config.yaml
d_model: 384
n_kv_head: 2
head_dim: 96
d_mlp: 1024
vocab_size: 2674
tie_embeddings: false
init: "normal"
lr: 0.00457
lr_mult_o: 1.5
lr_head: 0.00496
dataset: "wikipedia_en"
MLP neurons of a small language model. Each row is named by its layer, matrix (down: output weights) and neuron, and shows model dimensions 160-255. Each number is 50 + 15 x the weight over its row's rms, rounded and kept within 0 to 99. A neuron's up and down rows have the sign that makes its largest values positive.
A block is one neuron, or neurons of one layer that tend to fire together. After each block is what it responds to, as a language model described it from the Wikipedia text at the highest values.

L2.down137:68 50 55 37 57 99 74 31 29 65 65 31 49 33 77 46 30 65 20 60 63 44 75 49 35 31 31 48 38 59 22 51 67 45 60 41 35 46 55 51 54 42 37 83 53 57 53 54 35 54 59 83 17 44 54 47 41 70 52 58 44 56 43 50 50 51 53 27 44 20 47 58 48 30 50 65 33 43 40 61 56 54 42 44 50 52 43 34 53 58 45 78 40 69 24 75
L2.down273:44 46 69 37 54 46 57 40 59 58 47 54 59 72 49 40 51 35 23 62 51 49 82 54 51 35 49 47 48 58 29 47 60 39 55 86 52 40 65 70 39 44 38 43 52 67 74 63 64 66 61 36 53 59 67 35 88 43 30 45 38 64 64 67 42 58 40 28 52 37 70 45 50 20 52 70 37 81 56 57 68 60 66 14 39 39 58 34 48 24 55 34 62 32 61 53
L2.down310:37 59 39 30 55 61 60 55 51 34 49 63 31 47 32 27 62 12 32 56 54 76 65 29 68 45 53 27 54 37 57 36 56 67 60 38 37 60 52 50 64 54 37 46 65 50 32 45 40 64 48 36 46 28 62 71 33 60 37 75 75 45 63 65 44 50 76 77 54 18 68 60 05 65 73 48 44 68 39 38 49 23 53 51 52 61 79 52 15 35 66 53 43 45 51 71
L2.down356:76 51 41 35 81 56 32 48 73 48 39 47 53 27 55 55 26 35 37 25 53 83 44 61 44 35 55 27 26 67 37 44 50 64 62 35 45 49 54 28 50 64 67 51 68 38 24 59 36 40 41 44 43 40 68 42 70 49 47 42 46 30 48 31 78 48 76 20 56 66 49 42 68 40 79 76 46 49 60 31 42 47 46 46 43 75 64 68 36 70 65 58 56 59 55 59
L2.down537:56 64 40 61 56 51 63 58 82 56 24 19 48 43 30 80 77 61 30 40 48 33 46 54 42 60 71 59 59 40 41 35 21 50 42 27 40 58 47 45 31 58 55 44 76 43 47 44 47 42 46 44 33 56 47 55 43 38 51 69 43 45 47 28 61 73 33 34 54 76 70 71 64 49 55 57 44 34 21 70 36 56 40 34 58 58 45 37 34 43 57 29 58 66 59 41
L2.down583:36 54 32 47 42 49 53 42 46 60 23 62 52 58 34 23 59 27 58 18 40 34 57 42 41 35 44 45 43 42 53 57 28 70 40 63 30 39 55 53 62 45 69 60 28 37 45 61 23 50 42 32 34 41 55 56 61 30 59 20 36 53 58 71 20 62 38 61 51 31 46 26 58 43 47 49 41 40 89 57 47 55 71 61 44 51 43 78 34 26 33 71 25 40 24 38
L2.down658:16 60 59 38 62 59 43 57 43 62 46 52 60 54 31 28 19 58 31 74 37 58 62 24 56 27 33 43 63 42 52 28 63 56 61 59 63 56 44 59 41 55 40 54 69 26 60 53 16 18 59 74 57 54 55 55 64 21 41 65 71 61 64 71 41 53 43 59 61 38 49 39 43 61 30 65 68 48 40 60 63 31 52 54 59 58 62 22 59 51 52 80 35 68 78 35
L2.down996:37 30 34 61 61 56 51 47 48 53 43 64 86 39 54 38 46 59 33 48 50 34 44 46 75 45 22 66 65 52 14 39 69 45 65 73 46 31 45 45 68 55 37 46 24 70 67 63 47 62 32 52 50 46 43 49 53 31 12 51 47 41 72 36 27 44 50 54 65 47 58 84 51 61 59 41 71 50 51 52 49 58 48 48 51 41 60 44 63 54 26 43 82 57 58 28
Responds to: Year century prefix

L5.down246:64 27 26 37 69 46 25 36 34 57 71 53 42 88 33 51 52 42 45 54 27 52 27 64 76 44 53 50 59 44 50 59 34 49 59 54 48 44 45 74 32 36 60 49 32 57 45 91 55 35 31 21 57 52 74 45 40 11 43 58 66 52 72 34 48 54 37 37 21 46 54 31 64 41 57 45 52 69 56 74 46 43 16 34 41 27 70 58 43 44 54 63 41 57 64 75
L5.down293:59 34 34 67 55 50 39 14 26 15 22 66 45 47 45 44 53 56 57 44 50 45 37 44 14 19 49 33 43 60 59 48 66 45 54 76 47 31 56 50 42 59 37 31 96 55 65 56 32 24 57 60 53 57 57 47 57 61 39 67 13 46 40 64 25 83 55 56 37 54 53 41 56 49 45 58 79 49 71 81 39 35 73 65 45 69 62 54 38 37 76 32 70 75 28 64
L5.down296:57 47 66 58 81 44 42 64 39 70 60 35 51 48 50 38 68 43 72 51 43 59 50 66 44 39 30 53 22 64 41 43 77 68 67 54 48 24 31 56 38 46 47 26 00 32 38 47 37 74 49 60 53 57 60 22 51 82 44 44 28 40 70 73 31 43 62 10 64 59 58 32 30 54 58 68 44 65 71 45 49 60 66 30 57 32 47 33 31 48 37 41 59 48 58 40
L5.down316:50 69 47 64 26 38 55 40 55 36 79 30 44 43 63 45 52 35 73 31 39 65 18 49 51 68 26 38 44 48 45 49 20 55 27 63 46 77 33 43 76 68 53 50 31 36 33 46 58 58 50 72 60 51 52 60 62 47 48 44 42 43 54 43 33 57 33 48 61 40 50 23 53 71 29 40 38 68 39 44 79 13 49 65 40 41 42 67 80 35 46 76 57 48 38 69
L5.down490:43 44 38 63 47 37 70 19 54 34 43 67 54 13 53 33 61 67 46 55 49 67 36 38 20 45 40 52 40 94 64 70 31 64 60 42 53 51 55 54 66 49 52 68 37 16 54 41 67 52 54 50 55 42 61 41 58 32 23 49 60 38 69 21 46 72 17 61 50 43 32 14 46 54 66 65 62 52 58 57 51 60 30 50 72 66 55 53 42 62 80 81 47 41 52 65
L5.down658:64 36 45 32 39 41 27 53 34 62 46 57 43 60 80 47 47 30 50 50 39 45 62 44 35 77 31 37 23 49 63 35 41 41 70 37 59 59 40 51 52 51 37 30 19 86 55 51 47 34 34 37 60 60 49 43 45 52 45 44 65 75 42 54 61 59 59 58 85 57 70 37 26 51 53 37 19 41 28 44 59 75 53 61 40 17 39 60 49 42 39 23 44 53 27 46
L5.down831:56 59 38 49 68 61 48 49 90 59 46 67 74 33 54 58 49 34 29 42 58 46 29 63 41 51 54 43 45 47 60 43 61 58 29 63 53 64 39 42 27 55 42 26 39 30 60 73 50 77 30 71 50 63 34 40 50 36 58 45 68 47 45 51 81 56 31 52 52 50 51 49 50 47 75 55 31 38 64 59 38 48 19 50 28 48 46 68 34 61 47 37 47 55 53 43
L5.down851:61 70 42 54 44 38 64 50 47 44 70 54 55 44 70 65 88 22 60 51 55 42 39 52 28 47 33 70 36 67 63 72 44 21 44 48 57 53 39 34 60 72 29 52 00 48 41 32 42 36 41 53 62 32 79 35 68 86 53 75 41 51 54 79 22 59 45 60 65 89 35 53 53 79 32 45 46 47 71 52 68 38 76 53 47 43 19 60 54 61 41 64 49 34 32 53
Responds to: Year and century prefix

L4.down922:50 35 61 50 42 54 58 88 25 64 52 30 60 47 56 16 77 77 30 48 64 45 45 19 52 53 39 31 40 45 59 69 26 47 46 48 86 46 82 55 64 40 66 49 74 34 40 58 23 66 55 38 49 74 59 77 63 63 47 33 48 15 48 64 32 41 58 61 55 46 58 30 69 51 65 55 36 58 55 79 58 59 24 72 50 35 49 32 56 45 34 53 55 44 92 52
Responds to: Decimal digits and m-fragments

L4.down826:58 19 34 55 55 50 60 41 55 47 54 20 68 24 51 57 66 52 73 47 56 32 39 46 54 60 52 57 39 46 67 11 51 68 58 42 80 38 62 29 42 88 61 50 29 37 64 46 47 55 55 45 59 36 42 50 67 29 33 62 57 44 44 56 66 57 34 51 53 59 33 42 88 30 55 20 48 53 50 49 37 51 60 47 34 44 20 41 63 35 51 39 70 65 31 64
Responds to: Year century prefix

L2.down129:56 64 61 56 47 50 40 30 37 30 50 69 54 59 46 64 29 31 61 40 57 64 54 69 40 66 71 68 51 25 33 51 59 43 49 34 36 31 28 44 64 50 70 61 36 55 42 57 21 45 43 36 23 36 50 46 47 73 43 63 42 57 78 42 38 41 44 11 38 46 40 16 34 55 40 22 73 52 46 25 48 49 33 42 58 33 66 64 42 21 43 15 55 65 54 63
L2.down203:46 45 59 13 62 49 32 45 38 17 72 55 56 41 41 66 57 40 71 54 62 71 33 42 43 40 53 41 41 53 73 38 05 71 46 49 51 61 50 74 44 18 26 15 17 48 21 40 75 50 28 16 37 37 56 50 49 23 54 61 52 48 59 61 22 41 80 42 68 47 47 67 39 29 46 42 76 60 61 53 72 45 47 23 46 34 60 84 44 32 53 38 67 34 68 73
L2.down357:38 51 47 63 65 19 52 54 42 38 42 46 51 59 38 41 51 62 60 32 55 62 69 61 22 50 64 67 42 20 79 42 50 50 39 38 77 79 57 58 66 50 48 35 45 16 53 49 50 45 66 69 48 63 49 36 34 44 52 59 57 42 76 63 60 47 49 35 32 41 67 73 24 44 45 18 52 67 57 99 61 65 60 58 45 41 65 59 46 36 58 56 41 42 68 37
L2.down448:37 61 52 59 60 83 45 37 46 38 45 31 27 57 31 40 67 36 66 09 40 45 54 42 49 28 63 83 60 41 62 49 29 45 82 22 36 71 49 48 41 53 25 94 46 61 68 32 42 43 49 20 47 59 36 39 54 45 32 54 47 50 55 29 63 56 60 75 67 34 27 41 13 53 49 67 59 40 31 57 75 58 76 42 58 49 52 38 53 37 39 52 37 58 50 60
L2.down603:38 56 42 32 44 50 45 56 42 37 41 57 59 35 30 50 63 07 99 46 52 59 42 51 79 40 54 38 53 62 46 58 26 65 52 54 20 49 76 46 46 58 71 50 55 59 47 28 63 50 56 67 21 55 28 54 51 32 38 74 46 52 62 37 54 53 19 32 56 66 36 40 42 59 28 74 53 34 49 71 86 71 56 62 54 54 51 76 51 50 33 40 77 42 50 34
L2.down802:45 49 18 27 67 45 42 57 28 47 38 35 60 54 28 40 54 54 50 27 74 65 36 70 26 27 43 49 55 18 42 77 47 65 47 56 82 45 75 47 60 50 63 21 55 30 45 31 57 34 50 48 81 46 37 81 46 69 51 88 55 79 56 37 31 48 58 47 53 51 70 50 79 45 55 58 58 36 54 45 67 63 72 53 55 68 38 75 48 39 28 33 40 55 57 62
L2.down846:65 51 39 62 51 35 55 50 53 42 73 44 58 44 47 46 45 45 76 64 39 58 58 50 24 72 65 69 36 70 57 53 65 59 23 39 63 75 61 70 32 21 44 31 61 42 33 60 36 16 61 55 31 68 51 65 46 61 57 47 27 64 55 57 18 29 69 75 47 39 42 77 42 43 46 27 41 34 34 59 44 52 58 41 03 64 41 45 70 78 63 71 62 50 36 50
L2.down976:72 39 63 77 36 54 57 57 23 72 62 21 37 54 27 43 54 58 39 38 44 41 34 56 61 50 63 39 83 84 41 58 47 30 26 62 36 60 31 62 49 38 63 57 57 68 37 33 70 73 56 35 23 50 71 67 46 72 30 63 72 28 59 61 45 61 52 54 43 55 49 50 34 41 39 64 50 34 71 53 45 51 27 42 40 51 46 44 43 26 47 76 60 33 27 66
Responds to: Award names and closing quotes

L5.down45:35 54 49 58 67 45 32 42 57 51 54 10 24 59 55 44 72 44 71 67 55 50 76 53 52 59 29 39 35 50 52 73 59 67 66 73 56 42 49 62 61 79 64 42 63 78 28 62 77 30 39 61 46 59 59 53 61 60 58 20 42 72 72 41 63 69 61 61 29 52 62 53 50 60 43 65 63 52 38 57 49 34 37 64 68 48 68 55 62 67 61 36 55 70 72 53
L5.down124:39 66 19 46 24 52 77 24 48 59 49 58 35 58 62 55 41 40 52 39 45 53 39 54 47 36 39 61 42 39 49 45 37 45 41 67 56 66 32 56 61 61 24 56 47 22 37 37 36 40 66 48 40 55 62 65 47 48 23 38 78 73 58 30 39 55 69 35 56 72 51 32 66 46 65 38 64 70 17 58 38 54 52 68 52 62 45 27 44 54 48 37 54 32 46 58
L5.down257:43 42 53 50 40 66 14 52 65 64 58 24 64 45 75 58 47 70 42 38 55 61 59 34 52 42 71 34 39 83 52 58 58 28 26 50 55 19 48 37 39 12 69 36 56 32 73 45 32 42 42 37 45 26 54 61 51 77 45 37 59 81 57 54 47 57 35 29 38 37 38 58 62 54 73 66 72 55 79 47 46 52 16 35 65 31 30 32 51 56 21 53 37 73 34 46
L5.down275:32 36 42 44 74 61 72 49 31 61 54 58 43 40 65 74 55 78 81 55 59 45 55 86 44 34 35 51 25 30 41 39 15 66 63 27 51 67 64 65 46 68 40 22 41 54 33 54 35 45 70 49 42 58 36 86 56 69 47 45 53 32 49 54 39 38 33 79 57 36 48 56 78 49 47 51 37 58 61 44 73 61 37 46 88 39 14 44 50 10 37 64 59 36 37 42
L5.down281:43 66 33 49 50 79 57 51 68 69 56 57 29 49 45 24 49 64 46 35 81 60 52 36 68 41 68 56 49 35 38 27 51 64 59 59 50 43 62 31 19 69 51 48 42 65 47 63 69 51 72 38 74 64 28 48 49 46 26 66 23 47 55 66 37 39 60 58 42 69 48 62 39 51 23 49 58 50 65 53 23 70 62 44 56 40 26 40 52 44 42 59 27 50 48 48
L5.down291:66 57 44 59 41 42 50 41 24 31 34 28 34 35 33 56 27 32 56 41 41 50 57 52 73 56 66 50 42 57 53 46 47 33 49 55 87 46 43 44 49 43 54 71 68 60 25 39 62 54 60 28 55 44 39 47 38 34 58 35 48 28 62 67 36 70 41 28 39 31 85 75 41 45 71 66 54 49 39 62 67 34 67 40 56 64 44 57 25 65 58 76 67 63 57 34
L5.down347:33 41 50 53 43 29 49 44 57 42 63 70 69 16 40 45 44 52 57 59 59 50 44 65 62 57 54 51 34 34 23 20 68 64 29 48 68 60 59 59 33 52 46 50 23 75 54 35 64 55 44 57 55 56 54 45 76 59 40 44 49 58 30 71 50 31 71 65 49 61 38 52 49 50 33 95 51 76 63 47 67 39 28 57 33 59 45 64 52 43 83 55 58 60 32 73
L5.down405:42 57 38 67 46 52 45 64 33 09 66 77 69 53 42 66 37 26 50 72 47 60 39 34 33 61 66 42 41 59 74 91 30 40 60 44 62 39 30 48 38 39 75 55 51 71 48 58 37 36 33 47 52 60 80 58 41 60 23 45 44 81 69 57 19 46 57 79 60 44 70 61 47 39 62 42 46 28 37 64 46 37 42 40 54 20 48 60 23 48 28 47 36 57 51 54
Responds to: Mid-word fragments

L4.down479:62 75 29 61 33 46 51 56 35 82 42 31 48 62 55 69 59 39 69 57 72 13 46 57 43 49 55 50 49 29 57 56 46 42 75 66 75 61 61 66 64 33 33 38 63 64 43 39 59 34 66 47 56 73 56 36 45 70 47 21 47 47 48 45 60 42 80 82 27 56 41 63 28 37 48 29 50 66 60 49 40 76 49 43 34 25 46 48 59 38 50 33 57 69 49 50
Responds to: Infobox fields and word fragments

L2.down37:44 54 36 73 66 38 50 48 45 61 49 76 51 34 23 57 35 38 62 54 30 66 63 51 33 56 45 52 51 51 70 81 56 67 57 54 14 47 79 30 62 65 24 48 57 05 19 52 66 40 36 45 66 54 02 20 45 77 48 63 28 56 45 51 29 54 42 67 61 35 20 58 46 82 63 73 66 55 59 43 58 39 58 40 29 28 50 52 38 79 46 51 42 43 66 54
L2.down90:71 36 62 60 59 58 35 77 68 39 38 44 30 41 38 63 68 39 56 60 49 51 32 47 39 51 61 37 32 30 70 60 54 28 54 34 83 73 53 56 34 35 43 46 52 46 44 44 74 39 20 72 59 47 53 61 64 57 51 72 47 66 23 62 65 52 45 85 71 48 42 29 53 65 44 76 42 67 51 61 46 55 21 53 81 51 36 72 45 60 67 32 46 34 44 16
L2.down124:72 31 65 45 82 36 46 34 53 64 69 54 56 41 22 34 88 62 54 55 36 43 23 72 31 68 50 51 55 41 65 34 67 60 59 77 44 59 43 67 55 49 48 61 58 33 36 30 60 55 70 39 56 24 42 37 51 41 29 42 46 33 57 14 43 81 51 49 62 58 43 60 45 47 72 37 59 63 69 35 33 69 32 55 59 58 54 52 51 74 41 25 68 51 68 58
L2.down259:57 31 68 73 54 42 60 56 22 70 28 53 54 40 44 59 72 66 47 27 42 70 43 59 56 38 59 56 52 43 62 50 35 40 25 66 38 56 40 18 60 56 45 34 47 39 62 55 30 53 55 39 32 30 41 56 50 61 49 45 43 50 34 20 31 58 52 33 83 20 39 39 52 56 47 48 52 33 53 19 51 62 47 58 33 46 64 50 68 71 81 35 71 57 36 67
L2.down332:54 46 50 47 55 34 38 46 40 41 51 69 45 51 27 22 40 48 63 38 46 56 23 59 70 53 44 68 59 23 46 54 33 66 46 31 32 51 55 98 78 33 15 82 64 73 10 34 46 60 73 64 53 58 44 36 47 40 44 49 15 33 33 40 13 38 35 66 78 61 29 37 40 37 78 52 65 57 74 73 47 22 26 68 46 34 52 41 42 20 44 57 44 71 27 64
L2.down407:35 35 52 50 47 66 43 37 37 68 55 51 48 49 34 33 43 34 63 64 46 45 23 33 44 43 65 17 30 44 44 21 67 61 41 34 28 52 47 57 51 36 73 42 37 41 42 57 53 51 60 61 78 26 49 39 73 55 53 40 65 66 53 46 43 15 53 37 49 73 41 29 25 51 63 38 51 36 28 85 64 48 61 37 58 73 58 56 45 50 41 44 51 49 51 29
L2.down612:65 53 30 49 39 48 60 61 50 45 26 41 40 54 57 47 51 63 37 54 51 42 44 33 49 40 29 38 42 39 33 49 58 29 25 60 40 43 86 40 50 59 51 62 75 49 53 37 53 45 57 58 66 39 45 52 46 32 39 44 55 60 25 57 49 55 26 59 83 69 42 41 56 63 42 36 36 76 49 61 00 40 57 29 55 44 39 43 52 61 70 38 51 71 57 46
L2.down889:88 70 64 34 68 47 30 70 54 58 61 61 38 51 45 60 72 29 48 48 43 76 60 52 54 56 42 18 36 38 56 56 45 54 36 20 52 51 71 42 37 53 46 59 44 38 63 53 37 56 38 57 28 34 56 74 58 53 53 67 50 46 29 44 64 21 57 54 68 77 41 45 52 48 58 67 58 43 47 38 65 37 25 49 53 40 59 37 63 53 47 60 48 57 69 50
Responds to: Decimal fraction digits

L2.down78:48 36 53 83 50 66 23 57 43 47 19 30 37 37 62 72 62 49 47 72 30 53 57 42 45 36 54 68 61 61 66 62 39 40 53 42 35 68 35 60 64 66 48 68 68 48 47 28 73 51 34 65 40 59 48 56 35 57 51 59 51 50 33 39 61 71 43 55 47 37 59 73 61 54 51 41 99 63 45 45 54 33 44 72 67 43 51 41 73 73 18 53 36 53 65 60
L2.down432:40 41 48 31 55 46 41 75 57 53 49 56 39 59 50 27 79 73 64 49 45 35 11 46 37 34 40 49 50 49 22 61 43 40 45 50 34 57 48 26 50 50 57 31 61 69 77 82 48 56 77 71 54 47 66 62 51 50 55 49 76 67 86 73 36 69 59 56 45 44 62 45 49 59 52 63 57 62 19 44 46 43 51 68 24 32 42 73 64 56 87 28 52 23 40 55
L2.down440:45 32 70 34 62 39 47 46 55 59 48 55 40 43 32 77 64 59 42 21 41 79 21 54 41 23 27 37 47 46 40 40 61 43 40 40 27 67 65 37 48 66 57 66 67 48 47 50 58 72 30 25 59 49 44 70 33 67 52 44 43 36 59 44 53 63 67 57 64 46 50 58 50 52 45 42 80 31 56 59 55 20 28 56 67 58 63 67 69 80 58 49 46 25 84 31
L2.down656:47 57 54 63 43 49 20 33 21 69 38 57 63 57 31 51 43 34 43 29 44 60 69 50 72 47 52 54 63 45 48 64 43 23 13 52 74 28 63 58 39 44 42 46 52 83 46 38 63 58 42 52 48 54 51 18 34 50 43 54 73 00 49 44 54 78 59 51 57 26 56 69 77 29 17 72 47 45 30 56 70 48 44 59 29 66 23 22 39 46 47 54 35 49 53 44
L2.down883:56 54 34 49 50 46 45 66 59 57 56 60 69 62 49 90 41 35 50 58 37 36 40 50 79 47 26 68 59 37 53 57 54 72 47 35 72 56 65 50 40 66 53 62 42 39 63 49 36 48 51 51 68 56 54 49 57 26 53 58 32 47 56 53 49 54 62 65 52 45 30 52 41 50 44 45 74 69 58 35 36 40 60 52 37 49 70 61 48 68 51 70 48 48 50 45
L2.down897:54 62 52 69 38 38 43 54 33 53 76 49 67 83 65 46 34 25 56 69 58 43 52 40 37 64 46 58 58 53 48 67 68 56 34 71 59 25 13 65 34 71 42 46 24 51 68 52 29 52 45 55 46 29 43 33 49 62 42 68 41 49 33 58 59 65 62 49 75 39 56 42 29 34 74 59 57 49 43 52 62 43 41 25 67 64 51 66 42 53 38 54 56 48 53 46
L2.down944:13 69 35 75 45 46 40 54 37 43 52 50 38 82 44 45 49 72 61 29 52 62 32 56 11 44 59 43 51 65 56 59 53 46 52 53 67 60 60 59 74 47 49 34 36 28 42 50 47 54 64 47 15 87 33 49 43 67 60 35 20 47 61 59 46 53 67 39 60 26 56 69 74 96 44 56 50 34 48 67 51 43 51 50 38 68 39 58 36 25 68 69 40 32 53 10
L2.down1007:58 58 50 05 45 45 43 64 35 73 46 17 40 62 56 48 45 29 55 62 57 30 50 63 47 41 39 70 39 51 55 50 44 42 50 36 52 43 47 45 40 50 35 32 31 58 38 37 40 54 40 52 33 74 33 60 45 48 52 64 57 42 28 73 44 46 44 33 61 51 56 41 19 64 65 59 56 31 38 54 43 57 62 41 33 35 42 30 55 56 51 63 47 49 41 51
Responds to: End of field labels

L5.down1:57 64 31 43 64 51 38 45 37 35 47 67 28 35 23 67 64 47 41 63 56 60 39 58 40 50 78 22 62 58 36 54 40 71 39 24 42 46 34 44 36 42 57 38 33 34 29 52 35 51 59 22 52 47 52 45 52 75 71 49 49 27 29 27 38 55 53 59 54 83 57 26 46 44 37 73 67 50 32 65 70 48 62 87 26 25 55 63 60 55 26 56 47 48 44 71
L5.down70:54 83 60 57 59 62 32 76 46 59 42 47 47 41 55 52 19 61 30 81 44 55 46 73 58 44 54 58 50 52 63 42 47 39 39 48 77 56 29 56 63 48 56 48 83 52 32 68 25 30 45 69 72 56 38 46 59 43 48 34 88 71 64 56 36 56 74 50 42 48 60 56 03 48 62 36 33 24 65 38 54 70 33 69 61 73 47 59 43 63 69 41 57 62 38 65
L5.down599:41 43 56 21 43 67 57 57 50 90 47 56 19 37 67 62 44 33 39 34 29 38 31 56 55 58 53 55 56 59 56 42 55 52 54 84 37 47 52 74 73 63 31 32 00 58 73 57 33 49 66 58 34 37 76 55 39 44 59 80 44 48 59 31 47 73 79 69 53 61 58 09 62 38 42 63 43 47 61 63 71 47 74 67 72 55 45 69 66 38 44 45 59 45 50 28
L5.down649:59 58 44 54 36 42 29 45 23 44 50 43 29 20 77 42 61 57 67 77 70 64 46 49 63 79 60 75 42 59 78 57 41 39 29 26 45 66 44 58 36 29 69 48 66 68 37 44 41 61 56 58 42 66 63 38 38 67 52 58 24 53 29 57 39 55 54 48 60 62 53 51 28 41 55 77 69 50 37 75 47 39 39 35 71 34 52 51 49 52 26 38 38 52 36 46
L5.down677:77 36 35 57 66 36 49 42 24 33 42 69 77 32 58 28 60 52 41 75 32 63 57 51 42 42 56 48 89 49 70 56 51 62 74 52 46 40 45 62 41 62 41 45 65 51 50 41 75 51 48 48 41 36 65 25 54 62 35 73 43 60 39 57 63 59 42 61 18 52 40 26 55 54 46 38 34 61 60 37 52 29 59 50 64 56 59 50 29 35 58 38 61 51 42 73
L5.down900:27 67 46 59 41 76 60 35 30 59 48 64 52 43 52 61 05 50 35 20 30 56 47 69 45 06 29 52 47 52 35 35 31 56 66 66 35 52 49 53 53 39 49 26 21 38 36 68 32 37 57 41 50 45 31 36 38 68 66 40 54 66 60 38 56 54 54 55 68 48 58 28 53 24 32 56 40 44 66 57 59 30 61 59 73 42 60 50 43 52 49 38 63 48 62 42
L5.down955:47 92 69 38 44 64 34 52 53 49 26 64 49 57 34 32 48 31 36 47 30 32 35 44 42 63 35 53 42 58 36 47 57 65 50 56 40 37 70 63 57 56 50 58 63 44 66 43 23 62 43 46 61 51 62 59 27 43 41 56 58 44 58 50 39 54 53 57 53 48 26 54 61 78 33 44 41 55 60 62 90 43 31 37 33 71 55 52 42 54 55 38 47 76 54 82
L5.down1023:50 48 69 79 64 65 28 39 45 52 57 78 63 44 58 24 60 47 53 56 65 59 30 59 59 39 40 44 62 57 63 40 44 53 32 67 71 23 46 73 58 60 46 65 55 37 65 67 61 54 36 55 53 46 57 34 40 65 17 57 55 64 64 56 78 45 78 41 72 52 45 25 16 27 44 71 50 51 10 57 57 55 58 44 51 40 58 67 84 64 64 72 53 59 34 19
Responds to: Completed head nouns